Weights of a small transformer language model: 903M tokens, 6887 steps.
MLP neurons of a small language model. Each row is named by its layer, matrix (up: input weights; down: output weights) and neuron, and shows model dimensions 96-351. Each number is 128 + 32 x the weight over its row's rms, rounded and kept within 0 to 255. Numbers have three digits each.
After each neuron's rows, "fires before" lists the tokens most often just after its 100 highest values on Wikipedia text that the model never trained on.

L6.up782:150134137140130113122124129157169145084062186116146142171148136161145070081082071110109168075106149164165161127162130180148174111114099188135158158113107179131181109083075117121137077082159133147107154111114165104193146142173187094111083187166103127166101116122136154121145089142111131155136111124136100110128085198119097118125126113186149146107114141080105143138137073094182160126109160112124180107166166113116120165106109158161160103114153120164119186095147118091131113147127166074121132137106096139112129144136179106052117172050127134160133178117115120115125124170104174112121150109090112098151116161122066138118068167142133084117089117179116105122089161101105130077052165139124129116089166160189098173206197065081175097163143097081106109085075132114157115061154165
L6.down782:095121132107184060141099099093144097103175053137103152167139095156097112065114146127099163113160107163117132110172138097049137155099075154148068174136114126190085134095153100051112127140133143188119104153166086153105074127131095087135119144131135126069147093119139179120163140189091160166127132106145148139175154144083155079155132161151077107142142105174170113086169104145075070131115098160135121139117128128086133126090158158168095122068144160154094154197165167122167137152088130164092136106108158133119136183137159103122112091149059146170105149156181112104122158046125093092138107157173126146160143089122107139179126125089128146117106098169114141120178150070107165150125125146086112031141146106185154129129113124081091087136195112136203068162136139095122084174149112
fires before: " by", " in", " to", " on", "ed", "."

L4.up315:110133174117076143136117161138164117098085124187183111109142183150160129088145077144168158149106149125087151110154116116089143156117160126169138150051180155151139184151140137155066159100108120069184088126148180079160129146160098113183119126097087140139098115114156186124147061112188137125150148107161170174087123166051154126188142110166169129120128090122124143150078108182129124136157183106169118083097147160138100121157113138157147093081139062131112176113136142077121103117169093088163085174121093161089126149171135173172109100159121137127151102121126092120163191171123146150134171119101167170168137122113131156110160129148114123086108092118154148081169117076106142111085096128137113180103158165155083138139120123124122126149146162104142103186182161142126209152099141
L4.down315:091120133136117158166079096100157131094089061113125115149182172099140128096147195116188122171154158143146097184158110136089120145087124117099050068144196107124138204094137083158149141127108128166170099108155127134103110078178128081181201102128150101091080158123167157126183114145140176112097141107121128143114150147110110120081096117117042088120096127090045144097104150110172122144098157067163119138122131136119092137118134156135136129112119105133110124157134094160140120097106064167151124130176170143099143123130094156150194118105128196166107121153095079168181089126163114162154090098113124101095146137061118113182119105101123171087106104087107155116169098074217091099135159146119144173107111092113085083176145086143137156127146088093105090083063104144111126214097110
fires before: "\n"

L5.up142:143109171146139170156114120086188136111098165150113117165186089107109115172166161149130176089101159138116142141122110140137075034130144098141097123096132106162131160127095121146100121153153074147098102105139114138080090099131209060087053191102099125135124097149091138158132124108140130132127063135149103147106119070120151152118131113100142132123126130119086154118143170114113135176138116165161186070150143163156181134105146171124173107135102158129169102148158109107142145150148147081128160105123119157157090108078189166013095115126132111052115112153081088156066162133138117160162167157171108155117052085078119163095098103158096127108191088139167105095101098087131132154068178162094105140125111090089111118118106141180160187128112153134172089110134129068069165179146177
L5.down142:103115177184105120100169145161184131212106091088072114150162076156060147144099114139141078100125108149162092127089092128112061089127113128151112108164109164133158096149133194140105132182184141065066040141175116085146110152084098130124141149132147104139153117158169157122200038120097175162178077136098162148163107135122094131115187109099074112092152129140108125139146177121134124097115108135135137130131146119135171114089147123095152099149156117127072095132199178128150136097109149138080147092152181152113115085097182155103128137140173129111118153158115144183160132122177219110145105103063134152115170168169147163145181120113143136126167122135163096128160092163125097148185078146144053132120129147140125116116174124153133100126093122129091083166099099121100203155115095
fires before: " |", "3", "9", "1", "5", "."

L4.up288:105108110147117140112126126103132140100128197155121135129142107154099117131184108131130139059174097080099116073122198125152152202123147120081097085110104170143198152150069171097142120094156106093169160167093110093155096074022087129089191204118114115113135104176097094092156160071136103102178118165170111118135114149145184122156124136123177180156114122147106157135170142129109112135155085107125097098100190178071194183122198167099125165158094147147140141108102077116118156102083122102082087129123106091126108094022128111152106119121094161116152072134133102143090106150188095161151173150146117077135111153148135098097137116137159131099122132167112208131100167103137126158071088164134112187164106094115169125144158068135160151141096150202195080055067124141134145102133124
L4.down288:131150173127177159143124127204158084143085138085144137154143078151098094168130132157169177139128178111108190173135162138138074122156136073125103155141122105155182188105156138146182156059118135112162087117104130140085152157145169122134113134110124186140089129073174192115117141106129203117153094174093109154039119145107146136089112116142157162121109102128126134122095119162111068129161165157179171116098185130097119155108099127128134129081093138180146159155153194131129063112155123089104093058092136129148141060133145149030109160148149123115087047115143114170144136105170154088139177109116124125113191124154081165113190097083140121123107157096091163149112161116115116128126104136088110110099171153165140082114151137103107105150133148155212197116100080082118130105101114
fires before: "0", "2", "1", "7", "5", "3"

L8.up1161:091170131180158150106079172158131191102114118100111123169085143149064173164184135106145123173137047131083175063087141112077160111165100083098132161114129113104180185111141139079123098106154084158071112091110142107134118162162166125128137087148144159098120132102177107136139153125121131130090112145105142133140153118108114121147165125128144157120165207128140138117150085144186168092125188135142099162115115106109150145128168126136116132149110166195116149163136164145120118133031140145083133107156138090215155191087147235161174171158114075148100102105117127123108096143167060095127104181107138069119183149116108142186124151159144106161147139130143170149105182162074107109124176131153124185104123120104085144180110101143124079109184101142138143113115143077122115120172112
L8.down1161:127138119217180129121165121157153131217174089102156124137156120122138117183125123121137122071128130162138100125146092148061144095078143087105159156160119102130175134143133192127181112122154096102129119163103121027090161196159116099140108150127143114161133109118171092068156123158118154114152128126142074092137118120185100092115171140127115145127099157072062247144113148163103110138188093158193152199106173130134156184101125126153154158047132154100110128142093035133116118214086167103052108131137133138170123187141133097128003114136150137104133108098122170100138110144149094144140128125157146152139091090086110179153135171125142086163079156087144132146096097136117143084101146223154193170116079178084137105104096146107161083112128126051189174130104089147093112126114147
fires before: "\n", "|", "2", "5", "6"

L6.up581:128112089122163165077106094129142148140149109108162132120147182137173195121131106117160145083159137149189129103124122177111144130044103060123161182126090208122106092141132103091126103075118151089118117150129111171076150081165143133110069101121112194120084139141142119114126154141101182193194139136113120130110152157166160158119225098147100036067147179095100081129136104132168175174128140118155157082081148163145123149149127115136115157144109119064100097155115136143116095143119069089112064107141135117126090088101152130116146159127129141154110098146116113149152170152131143174077153122128160158084103103074134095127146136124131163097178151100126120181182118180168193142065092155092120099132159112079122090148138121134155209096102139177080118129137085118130112112157094
L6.down581:144118181105137090118105074115154145158149088137123100127072149116123141157107082165120140104113150093137152165150123083100111105104098154100144128167142167122135114159163104142188167185074146119128137161146152116087141167146112091105111154070116117118139098133156143125198130085122153158215147130081127146096133121086119171140179129051093067116094147110032126144044149076099117124178142098116158156132170126143178098126127105117115095133153170116177118075104147080158133122143182140129115172135134105126141145141106161087132101109151190199142105116141093141146168148124143098079192104149084214143135131000099141166167138056097141077133146121057143123127146118077142182142159120140153113132165120159066186121133107136136149117083173111135154137124138109098160144120091
fires before: "\n", "-"

L6.up111:070151219116151168114126108128153092074119105210097128125111111147149103172087085122169131127153170166054101098124078161062092077160145102090145128094158092088097089115214153139112089124160135154162130099172161109166080103140148125072161143099116140221135148101146111161154155084133167181154101111173140079144157137099140143098097164119113163113139107105137130156095153159074065126084157168168148123124075131116099084080124168141116142167139167111116152133123105160111136076214156111104128134131137101093051102162110123159107120097144058110174135151174124102150139078116068016064206171131208156117084158122106134154126120165125102112133162090186089118140140121134172112117109102141122124129105060158120139148158122155151127106141161191162160123150097142112154125098068
L6.down111:080116136123123147135143098130168131137195190046163166149169153181134073158127180073124113087058112138133167123140124169105113140152170124137126152102100108072133117160192107161098173094160087117151123131088172142112108189131124092109157105128160154113133096120149124064161116096116094106166153081120152107119097107090146105133112140111135166110135055090173087155161131106112124132185126099156112144116104119100097161180105074150151082067168174126081153137111131079146126170115105147130096161140128087171128147126157191090222110080157101112170151143151125145111099145124137054149121131183110153105117101165111159154156122138194074186134150125099084125118103169114057132135153058134098147122185159188200127147136139161096106122140156069116083189141127106103136162141111
fires before: "\n", "-"

L5.up527:116113121136137177103055194115127092161122080139129128158135161178182105058112139079135128101132167179154172133121103124131096123171126117097157065162172127149154144071105149108133121054113177131150106151109123088113156132103206071062106141144179155158091106144097174113119075099120115162210117157155080162124139169160156137119126126105114108174117137123078166113150088119170109135107146085157153127096156125105141140196148148178057100103171110146135104137091144108149096134095112128087101176151148182145103139215104140199114105135122041131145147130159169109118153152126159192125137142168144150094030098068140115127157125096130158104125152084208125141217130123116134105184126164162108086127116114111072101107126140123087124060136127156160113108095159152137168098095155
L5.down527:073118125147094157090116098102169107180095189130120112154152142139100136125215103153121178223138138095112143120115146122098089104143106137143157122146093137164180097117170134126102136126138156144152166149121104153094115130121187163107162172144134125109128150082122096146160165150131174125119114102122108156107117115121127165187144125138113074186194107204031109150088131140166133120179123131122136116100172110113102128113197138131171159134143095128199099130149125141103142158116085120110141157085160152109058097088099155089170216183103109109167123118106130142154095137183095158135110138152096173078076132103147102134140163121147117156121168113167101119152122105143117134160102138119144194105160102098154127166157129119105103048150156142125099171130131064070126184149127
fires before: "\n"

L6.up532:154173096115186176118114131113158100103169176108092113136069099111131144112163181162107096131112134113190159117125125067141112069218135172159097115133125147158104112144121096121147113176153122164121098099069145087140110136159187115129104164128119131095149179166161091189096083154139148090106088094107137144084131165094052136130161109043145141196129127147102098143188150138122109193121109127148146125139131147145142123156170148089112079154127088125110139148118157052081135151101121104148162149099104096141114181165116155146078129159144129099124115189084180137107142200154098158106139114131155113107097160086117133117165157157137180131104066125131133144133103123121139112143157167109147123129123126130130145125146126191128067160149178194142113117157137137105105065132153
L6.down532:146224108085101122095118135067141173124128053126141086097119134143195140062106138135082101204123125124090111135186128134091134111127131153145086134105108173161182127128112106081171121163132096134169184102103139152139133112146142104097170188104098104181117167069123133129128086105156069149107090139135176154109110152136175153105152185099130133075152143118137112135116087109144046130123098060164103109139162051102073098199202144106154159118093171140053106058147094125129117167144159064149125098128164150078094182147116130150111123132100131075119140116101106154164135079133166194106068165174129143128138162111195116150174074100149122161150126115120156189161087085147117149098103153136105171067143158060135111131138118092095125148176135118134098136131149096099125116171143
fires before: "\n", " ", "0"

L4.up372:122169086150126139070126128118151135163170090099104105074137134162189178158161170098111185112178103118128118115070112155136181131137104108131155100060174131120115139116123168146132151144066114127207080141106102096126154078158130152137133139243161129160120091183107073137113115142120165154114130177074114114111146093196170166133120131140146099112129128123106141116124056077107078092078144159192090094127058061153108149126115138108174075129145091169135105140162087156188066160157093153049072087108144187138155104152109120124109122122190119122113123139082155148139200132124221141149094104136174101083100154157145078148113079132109087153130070100153114109156112124196129117118142120086133110152153200113114158138128115159101144144121170115143141143125110145124078102140149
L4.down372:099125115108146071109104090153102168125151071121133115138046042147121123116147112150145121074132119149113112085108146164103075104115152126166071148093092127109139095103179135125087106075072114157132161138142115128132099121139151139060111073137160113041176142136131089128095147216143134142107136081086099120092130125135122125167198105149109154102137101199162157110157089154081071110098152142149126180118021049181129131142141106160126095167116134123154142174096166086154103145156175112104148135121195111091152156151121085153156109164201131126088112092117117138129121141108155114136117128123130173076137157094110073125115116181174090176127110097136167160124121114092133150150088096127161134108139174127092158167140161142115146118179128165148153156094076059121082063136154
fires before: " |", " ", ":", " \"", "=="

L6.up110:137162181122124199083164144149129087109110122135142074141163100141124096084138098092171132095095146134153111132124079180120089140230148144096068127123098110183117074132157095113052113121115156145119124173150193151175133127169193168132083120163123119078119128148131136146130100182129114134091133166142102100066113173089096171113130146135132155107154160099135149077147103086154132130134132098132158141134141162088130114116105148103131146144101088118169137153102158126179095115092058153147120177167046070128163132128168119160147157177122136155112173114152132085144107069097131107096129178072194162155118130085163138168102108176102069113102134140095131202136117083121115120059112173177064085148165209081081194123118074097126099152073132080155098080167120140189114094153119
L6.down110:122089127196134116120128130141152114153131111134090143144125114136132089108141123129177155098127142103118139188168152119087057133110098177071099142111113198161178115101143129144076144140126169121082146153171089100135122183194193159126124093132146083140102109143062199158102121085161131173087065156115196133147186142134121132168112094124139117141149108091116086116103080135126137104184120126151104140092153135159120109157113133159140201106096093120145104168129159171149122129144137094131093123110157099097081142128142111187083117137121080114084167075121136140110119150076096164111108132123098148110098130066173110161112140187090122114151130134062052091062086157149106079065045107187171103103138105073063139152120130158128140097117138102122163104149162164142128069162127
fires before: "\n", "-"

L8.up1080:138124123136167152136150151143122134123165130141111092088137140181105102135193145063114128141153153127136127131088089070189121147105160112108045168140126083174141175138130114125117100135113008102196117144174138105128136179111189187138221156145118104116138101112146158105185181083127145138063110171109094158119105099120136152148106163090135132067173119116076159152138130078183150092159150111124117092101175185164132133073107108079125133100086169130142085096102155155091139138121085105126152151215100161145125170158096131145128082074127154136108108105085133148072175171068130101128164087072132169136177090099158147132113098170126136134133132149133144112106110109133157143130123033152117162093134058149126099073121116130116116089155113165109128172102089131127165127123181
L8.down1080:110129173119083117153189126153134072129133124180098119122092155152134112133126154099166188168142167087126139162120110085107100153119129115079133174172123120131154136119136126143122127155178096165161145143103145205163150144095064099085174157081189120042133084136124118103133091115204163166160124136127175125091103176139130158135106115136133138090115125148092141125185228128134145088120150189177154107097137162155160128085110147168097098117110159132109083107182123174091125123122142087134071118099149123128172118153142091178151144181138140168112106069082138114121117123147106107199120089103083148166098110024157129091122102101114146075098135146166120079116170139126183151128094083160087185132141071146140116083104052131162109077096142150162061116128126152112189121128124
fires before: "\n", " The", " In", " It"

L4.up874:131153095085210140103154095187152112121142114158146121143118099083059139144191142140144118096149099118122102104156138175107073123125177143101115076085178150107144163161141094150156114097147085113143139154092116126140069110135149186109122112124138166089164179137115077127113153132167102102136127135119176157121131118142103151162078155175101146153116152125152050122145079149126153149079120153163126145135123131158153077171102168064101108122115126003094123140123175118106122123066126090138124121101131072113103116152136146147144119108123131121203132129190142081119120047110188109181171153090170142131114151070155143120125074142158131129075092146172153047056132110180107083133123149161081113127078084129116121146146111132073117115194094141147146142092172130137155155155133
L4.down874:167121151128084160102153107147148148117192073140136163108146084107137121099111150166123081132037107118090215196066126076137111125103095079117127115156096169195193102114126118095087113145117118131108124130169076195140133179122129103172075185152169097156099133100151146045133108197134136144192120126098139081102127098126075122116143121119113166120164160128073098157180113145141087097155163134164069155179109151123144100082154165147162114110157168142128130133091122157060098091115132106130135134161126142134113170095140119093118098134138120130173143178139123102095170108092126144163102149160136151134129144127172080169124170106148142165144101096123192168139127147106105133122152101056174134113138141083102096147149082097064111126057221116104111168115076102070184133104124
fires before: " |", ")", " ", "est", "ner", "n"

L6.up1501:147211165126143079075154128089111143122114093160134177105153063170172116106098153149133116136175104137132124084076129083061097166102163092149110108135140112094124137069117122159056138149136086148132164157110145091116117125133102175088072095145103127156180104095166109175141168136150133121101130151118113164149138148142143149064187150130097128170070117100180144152124102136148174205127156151088083121115097172108129083114160081145114156126129102093133174116084051095150149132136173131086112120107128160045070135118217162152125056113165127027124183084141190146096100107111168122189143102096180121106117161140162124131108199146144100128048156150105156134136177102151110127106110148157138128087109082141160135108093042126119187142095145151095111121100143123078122134109172
L6.down1501:141132153090141102081097149135158129068117131181139090135137090108068124113083087155126102139061142114126117103072141095169179060154123126140108173164094187131153132194123104117088107138141142135073152129170157111176190089140086151116149143059109133069134146122110160139096132131112113122174112154178228086134135073139088102081151088148120165112093143189101076124140109145112187115092179092120111168131124103136063138101087141158083107179158146111159104124168104037100181201121142110164096134143143116114146112096163135194127137133063186136138107156136151162105151115073147128104136146149146163118153078138172176084092072090111149085151142172116166100088118102118150134125136102084130107132176090086106121141111113112153107110126130178124149142122081174140137095131088
fires before: " ", "\n"

L6.up131:098119166103096111095124145106131107112114132089121190128180136087189124145125165098193138095107164161098152108129089119065128149130126087193106153081089127109148073098117119055127144128153127118075126144134156189104153096138129105098085080108098125126112139131156143078130125140166178103103126154185148152074146112156159116129131162178107174204174120115139104133117109162150135139184137190160097171117124093097076091212154108126117161166067071126129166160099120109130124194101101124145145160195165116082070129145128107206095083148144116179170134163162122158101134103149176072117189149153205118192130126134113074077158122125105113157089160095133129134183089150150123109117105104184139090141107156091108129165168138067126125127049167196119161115102113116097152142161136
L6.down131:046109097147145104124141144085172130109077098125100105069082142166148139152128115117065078069095088150105157110118132126082086177131108167093145086179125132125090124109148146108125119114160134145120146141111091112160094178135170169111114122168118135118189074093143118138076132163135142124069141163105156155083129101138171166147068173080136121057094117151128116158174144105128132168155198103112127165131122151136124142165122084157134168106203143106146083115131145127136083143161112105157124059149167154141182151099117203104110147148112161118114120061136139128172122163091130127111137062086106130129181102099174130161113100140094106179087115192135110122118156090132168084167115136131145129061108121126163112058111140168116125099165121118080113062135115051195141073128138
fires before: "\n"

L6.up1342:187160074113101144126144135118180136114106178116127154122164153109227126078126172115111116144060168102127206096060101115115181147166144137126111211130181097139144165158131166044149130134112146098078139163072132050135182122137087114179102150151097079123128112139152191129130179103144122039098123112124141115179123128105143124182163101132099092131144158132186161109126105145146176143141101146131134107115084129089074127136130142162101213097111128091106121153093120120118104164093175110121097126106104094181132154070151146146101153161161065178098171103159167099139153149132082140093137149148121092135160135116135177104128111148167133126148091140146161159107102211116113140139126147137179108177121148092120151130186129141033053163103143161110127144144119095105121122117153
L6.down1342:145116204106149113071107092130105154114125100142161124152141111173092124099161144141132110120134100152187092160190145163123113098157136104139137154169159127126107139123130134179173156100134216091137110114115132153082072084104144140091126149122167115114168138122115100076153132153133139150160092155081098163127151052128180119123024128070088103102113137094126141141147179166106129191150137113118090192066172167097085140088142100110191122088109152126129139161137139155124111144106140165133167112114163102109151156147184096094166120133099160147098123063075128104074129156100161118173120138111129118125120148082134075106158143083110099151151154178101125155084187087093121107167139131182125123145084161146092112175114105087126187142137133164109155164190172162125154079148053
fires before: "\n"

L6.up234:149120184143156090132155183188141091145152188092080118129096096162140166133160103122170075118133172190120112140135074107107109133092143141190117121105150156155099201158162111101098112125121089132129136084045119194094144163135164121120104144172156192080166105123115215085121123094142143129084155119107114149176125155119099129105136176117109088157166188117084159150117064124109154152161168114202255115154140159152136121092180092151149121139129129074158060167125086087100140089081129141165185089143119125136154112188090152094128118116122188143103127101048157144083158171099157107161115161120121131114182135098125182129106093116116104142157131075071079129139111112089107149124121133172135100056111137102104108141073148109134079100139122083112134163105121170159097094108104
L6.down234:138097163122096120113151128154178105167087187107103170114148020130122144086172192150183146161136114076131157138078098107179173166125084115178098123129092102065188164104098164090159137166106052140116078134162089154147098183130097159048134156131115203099129127129080161125104061149144133161119110168098157144111116105147115090180100082141122174087106133169172167151154137158179125079162145130133134085129173134105120153151151191142179142116171143145111095156134143120173145104114128143093135146135163116154144162147111166131107143178112141203118084134091121101043074146077127153123096098072191137109126139083113067169130136138121115191071114080106102079141164094075082111153144110174161114127110173094185144154132114107086082119177117120152169111150041125076061137176110
fires before: "\n", "---|---|---|---|"

L4.up839:070125122081153146068112127132172124148097094105129104150189150184148104105157113106144154141121124118099154098091123119112152136099167098159125119116174127191117071148161226064080106115153153141123128118128143108118090126114156079112121163141105112156102144199155084145177148118124115085111140111154142097077173165137111154117203084124101104115170114113129164111129110102139098129162126110064158149112150156061146075115067117153055128115107097104060184184117139166096072179046142158139078106141127121135144136120071071140125134130143128098184153068156092092210138106144119134126079158079185161110146134091105191094135128116212121135117119186131156178167127104146204124170102141157128104123153146130108117080119149088120171191105136060189090082083134194085070115129127
L4.down839:089155159131153098142109122141080210131130126121056172105111089064139165108115141195113123178137074155138113199131107072137170117169143048087067135102127089175083152130139079087186137124154134115154152166149152074116074075131142135162080093124126159136070115138156121124103117089161139130126140123131172133141141201089069181120169052107073105167124131115053160184054113138101168086093124112167103116088118125122115149121176091167149090144093160131110143115122187138116207104102136179063104104133120121111107086139169133140189121123104153117137085122063144054156157140157174152115148131140161132171134094090179125129169122112191113126092141113141153160163123121120139135122105144154177123117147124137098112147157146122171132064114178071111071139102139123143129097115128
fires before: "\n", "lain"

L6.up37:178078142163100112173091088127156108184089095131095118151115071139132097112189101141158103116157134170186110077089140145084140127125119114119130145141147169162083139164156204110153140134139161126133097119141089096170164142145109138094127101095172081194156158179124163152171095141060103137157091148112097052180144116132128137128078154083152149088123102192127088113163149191124136105099152135150112112088091056094162057159094133118074108206159091095186166144159153172145124085187119104122138148094087150101085139175105053121142152078148091123156138140109127145120104106170115146130050134118112070083150054064172121102176174115048118150157144120167073112151143153165107146128153062097121140085147092094140144141135129076135112139131154163116096182143096117179140129147156
L6.down37:135095129200156170180142114177137171101155108126198156181141127069125136140162109189129097176128147167089115092132141101117095101117163107183169176176137156113127132095219091125139136087147126120090138084165113143143136148118134127113111195139125187125118101143115127149040172161070137148089135132099114119124187137131094119134116110111078126105156153147117163179165095135109119075130121133123150123191088130128168091118096096118115113140148163189147137150101158072178082147152110113127145157145137108123129167081106151113116167130173111148137108116130142052150157105129174108166137152146067129106161105069188126101131113089125151142121161158106112195130128142118120149130120147099166122151148173116128113138030124132133107158114177106148079108077135183095163106093192
fires before: " ", ",", " |", "ler"

L8.up1472:155118159127104129117180106146133112180102066110078142136119152130073149092122138179098164159116124103156121142135085124160154166118119175189105142094078140130114170133133142146098111076192109084137128111121115083143101114136156110124098183108103101149161134182193120126078103137134144163150093116097151108118089133157164173135130090131124165114112141093132113056150120140162122131122154138108150144102118149129092093079094197149141070124130068085143142124137192141118119099149113077113217148125132092086139092103091165189155149076109124108150127101095146104081159131109148173095139140070174114156140126177126117108064104106146130171126146107124112094070147102062088071108140126132126111161188127125128074118100043078101068118174151108187122088135082103126177079128141
L8.down1472:092112075129119127092113125165100107152089120110168141140110197110091166159114176107108132139089139165117133117146130122107166135115115135149094120179115170140089115150174146146136104103127125141134121149148125151171089178122133157101145124089071105185087115134136178157115120134110143095121104158117200094088160166149128173112153091109110134119133092111138114110173108151071134134140101088079175123072150144121143086170113169130139172155136108140091114153165121120174103132132052144113118115162112180099072124105106129149056098107097151158132129115108063121177165091075123130095213118090177050102056189173177183096083146126111104110099169083159127182126187129102153114123090096149146080079174161195119114084158098071119082133169183126124069132129088087123136123145121
fires before: " in", " by", " on", " to"

L8.up59:147165090152084172117100100103098149128064158099112143139151121143082103135155150114128077141190150133143136143084167145123125158162099097129115113114136130080120212159164063107106089151147148101101095082102175134131174121190121112168122104096153180184175122101151123159102107205115128156086128130086081165146088114077134094140104121138090121132227139116112115069116055166143094107160157131093084136113150070079124150129170199085069131158119120105099113173124150082107148117130134112124080140185086076174148153073124124128088111113169108088139114080170149103138103187112159061195108153117060073108128157100140172106119132162094137175136107149166119149069151133103083081097132182091141073141100090046136098173134134075132177136047183159148123128133131120136139144088118
L8.down59:146123108092135116114200104146099153141085119124181143166136077134104073139159138102135129119137123177109170094102166101125136099111128179105202192140136184185081135043108119099173128124112150139149086065140142138127157123138094136157165100133122091149131045105070152099128109150089075068155142114089118128170164161087093077137079091166198139219198168097109159128123109161153105152172167158133131097090094154084122137126125091149138064178137123086094171149043150121101197096149076142083074158192171157146133151156129142129130180147172097171172187133128134103132085103095163132176150148141076134067170157113103176145128123063169140126131039123114115081132132114131147116118146155135139143155087101077087179135140129111099173111076148127174117096141161162153045194166139
fires before: "|", "\n", "ter"

L6.up1338:130199165147161142134165130109105121115092041088163115161112123158097081143106172179140111104089088136075186119114114138075137103089110156120145124164103156095109161244097174145153116109155087149124168124193159158186095180183184107132084127141146138147133088143154130127115070089129132158117096135137132076176156113111172111140118154121068106110066138120184148112094168099161103182161137139137130135158115083120126083144167101096120139109173141175149177141112131136158143104177096111086149191107132212078111169118083173145178162126119085117153132126113080037144112166123097178127144124130106101110149128126127117134084130147119087125109070152109114114118185114124086189147078105172134130116149129123060087152146117173095124139116175156108153164109106140113058143134117
L6.down1338:149139147130144099122117199180082152091179128095099095092174157143127083151046128077131141142058094167157134115088124066119107169127107127167113100193099166128180121096093106117172164125103157169138110165142094057090105135145128136117109192075124149169121174139073104115120081112140166105135155123135106101145098107168129146099134093115102112151127117109113148098108062151139141126161133127175148091109185179114181104164081105198136129079072128145152131107135143105159169165106115147122117140107119066161130140127091130170092137154172181155169116175067179115185096138119165097130123147122129107092209144164163148124131169178127101073169182075160140112134113110160139098084074101081126085076097142142138124179129150106136110069173165125082125182102070188122145091166110
fires before: "0", "2", "1", "3", "4", "6"

L5.up201:121092135150084195131095173127114149118164113097117119110157138133147140136092116109186154134075151132102183136135168120120108154137119140118134117120137167139117186119148087045159109107138116143173105126140150059198073067087175166127123135126130110117118144112175159154107159120118121142123119086180115058170186119109132174122199139143124137090090155132146128161137117145106099119177025110154181162116176112124025072094126157088127129076103105069127159128147084126095140176142118109167065130153085060165101112104123117154090175160126129130094089119098081076097193120165075120164144144064181130169127104046143116170119120171089125095102177100119129165149061113091120131086155132110075168133122097101138105136162141153076060087145183109149088103158145154105179119118139
L5.down201:139115157097116176177099112127171130114126146128074157147126135157170089147112128114076111115137110054190125121131095109163095120121134135170145104149098158140144119162073133130122133116114108113147113099157090112135123137174099127175098185134115119196128139110153182128175103177113114146098143072169124110129061170133143153132088106117085170133089196086161112089152142133163126168181118139105159145103062164166096059166106188134129130136102123099137102203160098126147131146071139145114190116115186082151106148140097117151152081131100129122135115172100108147175103109166206141159107153170146090100125136176099204201103181142136148139146126158116082178099101155139147090189087123111151158131148197130124107195102165118167097172135146090123091166141081088137124113081139
fires before: "\n", "-"

L8.up105:098137147116151158136139173124117156145127145093102125105158151098133096148163076072171142124118119130144116153109071148141137156147093170081087085042169107044078150171175160062183125125141058108133072120108186143103086120122121127116150139171134120101118146139104092155128079112118141136079155129098080093190168023082187144137075153073101139165036150116126172119155113150115131096135154133127137083097085123084080151116133118053147150087115143072102124088085179102084154098147124105172186085102079130105096142186127101131139131094080133104164132114131122097096173170104106112177112115082176154151167095116136179080102152077198099149199174119107122157121153144141144159086158084145097109119132141066170103162167162115144072153063113142131132137164151169126094137138193
L8.down105:134178141153096125130150182128044081102088131125147128135040112143129158122155112153172159174125094097066139123093095172091121166188115180121090092084110124132071147139124138108132109117115150138096098121171129199137155139178112086167207149097067114095163102164108122119138143127130147170088150118184112049158179089101164119073109121044101123125067155073126166135121126134126107101070097083134190146099121093123087127130155137151090105157146184154065127148119149129097015092163161079125165139081185115132154143124120135175083148157161112129168084142103112099154156142078138095176150102065152113128159139092111139162173129170201152102088058121127162132173129158147156160102124180110153120119080093104157119145131123159158116140150149110127106124092171145084075110129157
fires before: " |", "\n", ":"

L5.up1301:154084132091155120102082114173137182053159104111105131172131121138127105071180064106140122115104149102161108168118107114140165154148169076191120175069155124120122141140123149142146140108116135159145087165141151116148120085179138103088123102080127164124102144135114105068107140137190117164170157139140175117154164149139137117109160127126115134124176161067083189113141130166159091122134103126175082128098134113063137112165151098069101160145122112111100135188058133172159152158144118154159086181074144100115109144143153150162169139169141076133144150104167076064136143129151091206165144165129112192124075094057134145110137106162130096114175085064115173148163097160099134143119092137133148089114128107121100108142162166126097145073112114095180120150145207152140154132098188
L5.down1301:116148162108089132105140110103196134165166139185107099089065176080077121077100175122095151084133109160131098134135154181144144133125135138103151157129154172105119086103139129140146136120146157095123135183169155136134111119193096107164088133138097114110149145179175082163099084123115142107180136084084071130126151101117107100086190103050093064094086060141100109151168171120107130159089132106113115123115125118150166158096176135144107151129138175186175128149121149136132097104106132165077093103132162121121124139135135165118115156175170170103158106047121147144128083165097113124071145146188183135127147141142131200136081137115170144112129101121155127080103063181125142159116105099171108101174155109053147197142123222065114084101151130100073101085129143124121128164178183
fires before: "\n", "-"